MLP neurons of a small language model. Each row is named by its layer, matrix (gate and up: input weights; down: output weights) and neuron, and shows model dimensions 0-191. Each number is 500 + 40 x the weight over its row's rms, rounded and kept within 0 to 999. Numbers have three digits each. A neuron's up and down rows have the sign that makes its largest values positive.
Before each neuron's rows, "fires on" lists the tokens most often at its 100 highest values on Wikipedia text that the model never trained on.

fires on: "el", "to", "ol", "qu", "les"
L3.gate335:443510488486494478516474606531485513493567518466522557427459524481451373497495522534459503532479515492550541503580432516512523533528504419532462513545495530535459495505495533522556541539475529541523506471549448510475479539491526482492466464508514482562525581467570519525483491511492494536550568565533492562532491570513514505499518515634490536480520434501469510546545506518554529586554454501527490496495494483446541479544531423465489539502487550519480465530529504518510465517485414403474535597555482497532461533467451525466526549533575484499542479463539481533428586477457545535
L3.up335:525515496524545495580498455436503521474490528568560538479494463497470562478500484472501548507491442500544594510592557507473478580573510481460503526455513566520547481529541569483526478494501493483529436481510506474413552498483519457601571487519462514440555501535463551510476483521563458484476471502492570551464464507517563443510548418419511440480474525500493490541501492392515464510520514561470505512484512534488551502523521471544497474457536555532439482576550425606489516512518483483492532451558525507551506574517479534460452456456516521502483462552481473479554555476525428539
L3.down335:496475484488490554576435474447450586485518473458498412480420538478492450539543478399555524466438551451543476492551504548502533451499458470535532474529477490547506575507429505526491475475487463481486480516473488479554476536467545517480496532562473466489489560505466509446544448584487524522576404468435477479388481467526530494556465533547527505477517448520471493482484552541481531518472499518562504558515517485483463506496543469455538513440442511526434503518572473500519494572528514545518532463477498506438387513456441521439483478465529583529474457543496549470461528461556531491

fires on: "xt", "g", "ag", " us", " view", "ount"
L4.gate380:555529481597521537497501586450548486509496474509497525563426492575442559495490455460495491471415464508589503483496514471515474514546535515527457429562488451509493495544479452481481507502474522444479362464525528557499496470473453465520499457507545528507524495530464512445458491425480551533569487555525450503500514615466445499531550522521530507533501448489454547488507525493548488449502486477549487518488493536497478532429465535490493556470516504450461555503569531428513523512483497470480476557465478458466574486531567592590475461487414466519460493493500529451439528554541531455
L4.up380:550519489568491538524496530466542526555480466571479566593483491495521522496504473473570505467522524492543473524483566481490452486531468469519516474521467519512495486485433472566466524473495499410537512524568518536515502478584529461481485585545476506482515422501520506419589523480515488510542518510537416562519585539458507571467535571534476485475444488503509477525500571553506419544515496527553479535454509490458529537459517591446486478514468553473506611494442562507569485543461452440549471489446507467482545508524404469514437518454483498507503530432436517508475449534552516521
L4.down380:504465564435522523544541372514536521460529557441548518515533501469466464482537604389516553541557459565457499546528575501544492500459511492506520559505508436481473486526498492455513539475494490551486511495440499530542561483477463510449520563570546511521496537503460493595506475567575480468492505469461532498491462480476453436473505508472487571474498555543532533556418531537480504507570518521441468463552588450506507597519531503514506519513530524585493516523543507501497451512539578526497518461524481522476437456507539456542506456467503558524502463522505497464455516514504402527

fires on: "s", "ers", " people", " children", "embers", "ries"
L5.gate236:451539565468490481493559601489461443546521527485531510490518504465444500596470481573456506462478496607531534502509465506502541468442478549492509532440554453427456399452514512501496424503522523515521560579508507550501464506545454521453445541508436445466511475484524516429568499455486493537475507464489519518464484473464578443496504488537504482547504498519506496546497582513516481579559507469488556499612446468486461472465478518444499480518503506556558558555536533448471518528474512536514505495486523546452620463564499484562440526488495474516541490461533453484506556500522447462
L5.up236:444522472497431498469533560545515430457490459526554508493599495469469516418517535546459555423482482574510466502554505517528515442475500541533438462481573511487570418487483553452521498560481505543464560511500529482531495536488526496540524546516558534562554534451480607515529493436475516498471502506476577539517494522521518427536426451506485557484547484525511514548442431419519444550549501492552506619571480515514517504480491504569536525525528494544537497490543496422508461538487536547493460523539524538505472452512427498507471452440511482520563466472549454515539526494485474543
L5.down236:450501521474509509551520511504455464513554512501513542463542501534414437495518550500473507526479480488480488537450434454492539535523464520548498477417527540528553483549500530502558566523507451407501563535389447613468434475512498483504530573575550527435544523463486528500460532510489453515484471431415522486462490552504486455475522433526428516505453505500447481438469457464521478541532534433486560547501502473484555478460482512558542465496533542451465493468480514464590507471486511489546522458549481514538577566515480533522515536483487486548510592477535581516484505459473571566

fires on: "e", "g", "0", "r", "l", "ad"
L2.gate296:466472487492412560443486554547514508576551526530477576525527522463488508513504479467523393589556481450511478511483508477544508467481507508537520462551458532516514483495490471534513559417493511443558437542510536493483484477486501486460488529492504556461562439548467561518519507496556479519466555397517478477562529427526641474583452508477490592415515514526589507492503553429444457465514495493522505475513459508467468463464492509533522570525498551462501470486484516481461492475517472554517496454499454547530506507415432491521531553506576492503481481548563504523488570517465487519
L2.up296:559506500526464536482471493424494500523470533401482549535550486457513540560505450480515491541501516495469415507510441454553544528490536511501472487562439489466443521501555590462440500460465463432543479497493499475497487495545510512504495554464463537483507527507491514513487463526558467516471410507511470530560608547489493513601481469492560509491512520523469505464478454517457421533571548497477467575417492484503477470462436463546480551481419543480504496518491447403467465537485458500633503503506433513518519457472547476596519580481535497451531510493493516474510484589489521512
L2.down296:498539543552511551540562509519540438549467524544441522455540500501440524416511552473477449499458496479500460569516393471486568513509544444507549555513524467520475443454558475491478524477512504516590526498481519526487486547522383556442524515508550480462443468536449492553520510483481564475528582463527502551548497524525538451470450541483492478491495440465566467534533430539470430520558502585478475511533567582479521513504486507531510502530583434486500453410504476522516535513485502511463504567476513535572480503457508546458547544458491543472440514554506506429554515524536537512

fires on: "\n", "==", " |", " =="
L6.gate222:535442503572462480542482544515498567496525427387539441450405521483463557489440477540562542470474510511497532508488511529478457525474475498494494417477433573499473411442485522512480616490516526454513519448538473499428575557510524524503555571488482487489444539492494500519470464453474480512381486523485480495495497515473439538442529526493513575506475536527539503490496486481553531431480568460483510467477514512584518510477488454441521514509563460492537509456482505434496466432548569558482507506566538548477501491540490571433488483558483429502527557507514489537547488521459514514
L6.up222:526505449433392489501390472526506459508492444460535521476549524546529536520495450483507510517438471512516499553496572416545549529467544471498472478546507502511498481449445452471476497572555502515562567576488536458570558475522517424493432533430513461548491470512538507521481544462563473495489575536459545464462449488439463487454531460508456498540477468517505446504478550468572546618549541445463526488492576526483526509482514442444452541468543469490490513463452509498570506538530531520504530476540469485590485484549464525504529501464466536501520562469462457534456465539477530551
L6.down222:496492430490519534512479428555546468523496542540463458473487510481529447491504560526529412560502515426545503611556537571495574533485519511520490498430477494465532505476458512448471399516492530516503542506445504547428504490474502434528521531444559510476534449476494493536551484528514482435586511549501537465510466488520433525512543547565524542539499521474462410552460486500509504524607503550523476487533582480510485437459425484544450526475540512516570470462531478593454530499467512463455504547461475557558506500494523466495566472468546540568495493511542495487414523479542490533

fires on: "l", "ov", "r", "ar", "pr"
L3.gate351:473550476553460632518520490517504493509530444544563487521448487426532513484481507453519463497495529511535502452529577532624431580412424443512488537436461514451430507506505499533550469504472491558496494490549567515474430517491547464490514408506530506483494476559507467483398474509479485488435471450490519473482526498534479465486469553459437486490529511513517442525521439511558501551519479541457498536473480540468595434507499460464463498429561515473420549459500559464493493484535454501513478485503532467525505506476442547525496465539560475486501514496554547500456560537413474509
L3.up351:522528512510442572545562539419540537548484465495513457508496508471491476505462504484525522552566593521469474420566508477559509512430440477527531506525478458492384420503561472495495492527423529447481460507530591492466513521435535480506483471472546505479514459568486484522430482524567523578487476482491477482546507509545514501501458524536436542514544539515405505522489518554541537536509484553473532553493423480443515436521548466503469528455562516405425501493470567520486540463543517501526498504538528490567506480456444523514545537554476468513548584480493577476478559533537505508
L3.down351:515515445448540524610575572518528539557457518534477420422550465491506488536532537426537607549514523495441517508479394459490501463535463471493513488529569433519435476479552541465494452448487435526534503513478508481486478457474573431522526484502537476463469422545540522534454490518472534538551554481471503483531489559531494475545429522458509558497501481520487513489512509533529552450523513485480488534519497510480460476516524451441498517520595538424484489543560452506485532476445507450475493581512518447521523502526465561512570555529495506552560519493448584457475548531522440505

fires on: "s", "ines", "ones", "es", "ies"
L5.gate356:485490559421511416449476504531476480515543463478521541504504546507477454576488447563516466532529549508519488497518476549421447453528482547534554487517590482539501480445470562532497464523481506488472494508492496596491504461571482461463560495524511497557466488472512519529573523497455529459452413431603518497511477495541489490463430478473418526512470504484533519468431553553519466563523459518550485499486537481419554469526535514483515545570506481526524514572533464534475455543497596472487468481548504505488508451465444503483423535461528446481597557496471503567567466510527480577
L5.up356:443590512541450548483489506507424447503514539501453524577482517555526517497526542509500456439443497493503465473512455509474454416473454506451553526469656452508520423532521510509515518533501471549426448482518461435510426438517574524569512520557450471528484589530494492432480537495560549536506517508497515509522505503537530519462471450556482517472475395552486446486474533515513509518478503512529568503518499519511480490515508495495506520498511548488564509517453511456510526524542567455474493493549504494470510459474471481531446422453539550562573499478543436577575553521435452532
L5.down356:526481486479522475495506614505563576560552478515534508511500553563460494537496472533495485485550497531537529522497465503447489494485485505559453500499520534483477476524511431473517413575483500485508434501433507458476503463544530473510475559542519491522451476544496542479455566462487491473517465482411477527476444535439464508443562492532428492508496466501415499530507402515573500489505455488455520586478510457536481505488485519555462497523475471422403465428450507488522484435470453553522499459533368503505492501522475415521509509529527484498457412444526568479417470540442488541

fires on: "ch", "ol", "d", "ur", "les"
L3.gate299:517527511550475469569507590587510457434491473592528576437474482550475478495487526514509484496521509461555519478479562503520500493508511490486454534437492473558528532521468502487484525548498544460527607471481521552515414573513483485493491508579500455520519500484548541547552590374507469506550423459523537494445481599514458546563503544525513506538461479502507504521506486491499502496583533520476512479558478484430508430585502470492564458511438522515539469513547437525547512539440469463529494523474470521454587499485473550497539480498588476462452454494526483472517486496578513495
L3.up299:515577513560523508478501474460465491507531482568542554448552502481482518577458519557580513549572548439480550513594553569509475534498579577461502472509431471452464526484427550494517473541435557471554508472447497484517487522502456489429495544544458499487469565497569475472519549457524491581508485489547515518435461523476546495501533472524477527524516498489511440595503541527416483474489487520518458531498446455512486481479505487441576487522428491445647475496472454479520456513511526497464545529540508518559471532515476511495400470527460492548469479508546454518488477489529499546
L3.down299:474483549433507558487434566473525514578521469487498519521477497535483545454579521473506502513543522539508497464540506501466487534443554467505482480501473506447552623497540485495450458459523477533413547517582577472553610507449471492537504520548496414544524544426507559581536518530483464449497552592434455493441529426481503475460494576491517521484514501487517483493568522454492509465548520492516488577496519440518486569482499525532488571511539513435495522523475525526430464543491538492499509450495579541537496510531565468512542567459535500541567529504545480503535556471464515499

fires on: "es", "res", "on", "ations", "re"
L2.gate356:519502482513516545480506508494526554470487501482444517490520508504452531507481568486509585490421484541530522512455454494507486417472484528450500520493458563458528494549453536479427526460438455462505541508464567509437511419502531502494571468493509495502499500539463534492529538466430495481530478481455528554446475478443501556464428469418507509455576442510495536479498461547509472413486493465431454527475484479386507460482498507474531553524605450471597462545530521459514401528507607447517449468522473504529538461551516482595449479455479506506465508524525479453491492571448468530
L2.up356:416551511526584578523472488503565502521464538525456491553481525482411530524523531485550461446481476588552550477469494492525512438513480534422479533513539493525536523440477495474513511523523498475514534555484487434426474491507526557455513549473572522523533490510464538513509571451514440513485494503520512528525436504492452476473413461488471461455447458543471571443488495464479480488429543426512534517514447492442455542488488557472538464488488524495505455490518526511607513423536452479453550454438485550542553452500516446478532601465444461570538519448530474484427547546483452484
L2.down356:522501477424460458515529550582485474544435567452498616417559514470441449458444536456434508524515553502487538503487521511493432488571469506491533475516522509499534535482576450526537479493471541490468488486456494506481443539507494596434553449519517507515504547518517497474501539515545549544476452483459565460584487474520494438527504543542555555534460581515435494476524484473592442497560512537554520528467519487547556470546557430482572438496450529513380465501489520453482529460530514542432503481507525544553505491516484486505481491567526450513517491469500514540481495513515573481

fires on: "s", "es", "ies", "ations", "ries"
L6.gate45:443519549528381484501487550511494508435521496480472558454450565435473440490503494518536511431468565516537522598498520534500485491534466504502528482463547412534499477546528479515425517580450467486432543566472490468497486501574485463494453529474486513420502426481494496553524553533513520529574589452506508542513516445439505508555559522486455511507537501540572509497480490457519561490547474497459596545523513460503565512489469510550481540491540465480490510552553521429548482502527546511468342442522473505512429515512435506505468507512524478467494516518504495489494488534471519570
L6.up45:465565504523513486515489473441524511472474505457507492461484440511515492422478495539491519464532473466453504502490456501568512403527491630517481476454501496529546498560471519522560427429575487526491526485466498478431413523493514496479491511561480456496528562494547503543513564521549505522459429463510494491458480525435519512499529481500478429417466485495467511508453466458479529572472562510549528487554465481512500509496482498453490492607465485551588507568493433484533467467452532403516476470391456535545547483518534530568542569509453492504508565470544467535504514486557583462
L6.down45:430479500566483524501550519498474564464495429437495488442559481566442541526559577419472423515476487551501544514450467510517549533514560472455501471450526534495455429459513523512463452556517491446497494511420498535536518502476479540496513551503542483474469481559530470462500515561472461507505531420423488532480502498538533581540535374518526551517425523485487543543474482474497418529465552532513510530481459508493459433475556483547506563507486491502524513396445496497567574482516487603523506474553501425531495485483434474466543526489542469505502424529482496511488453523544490522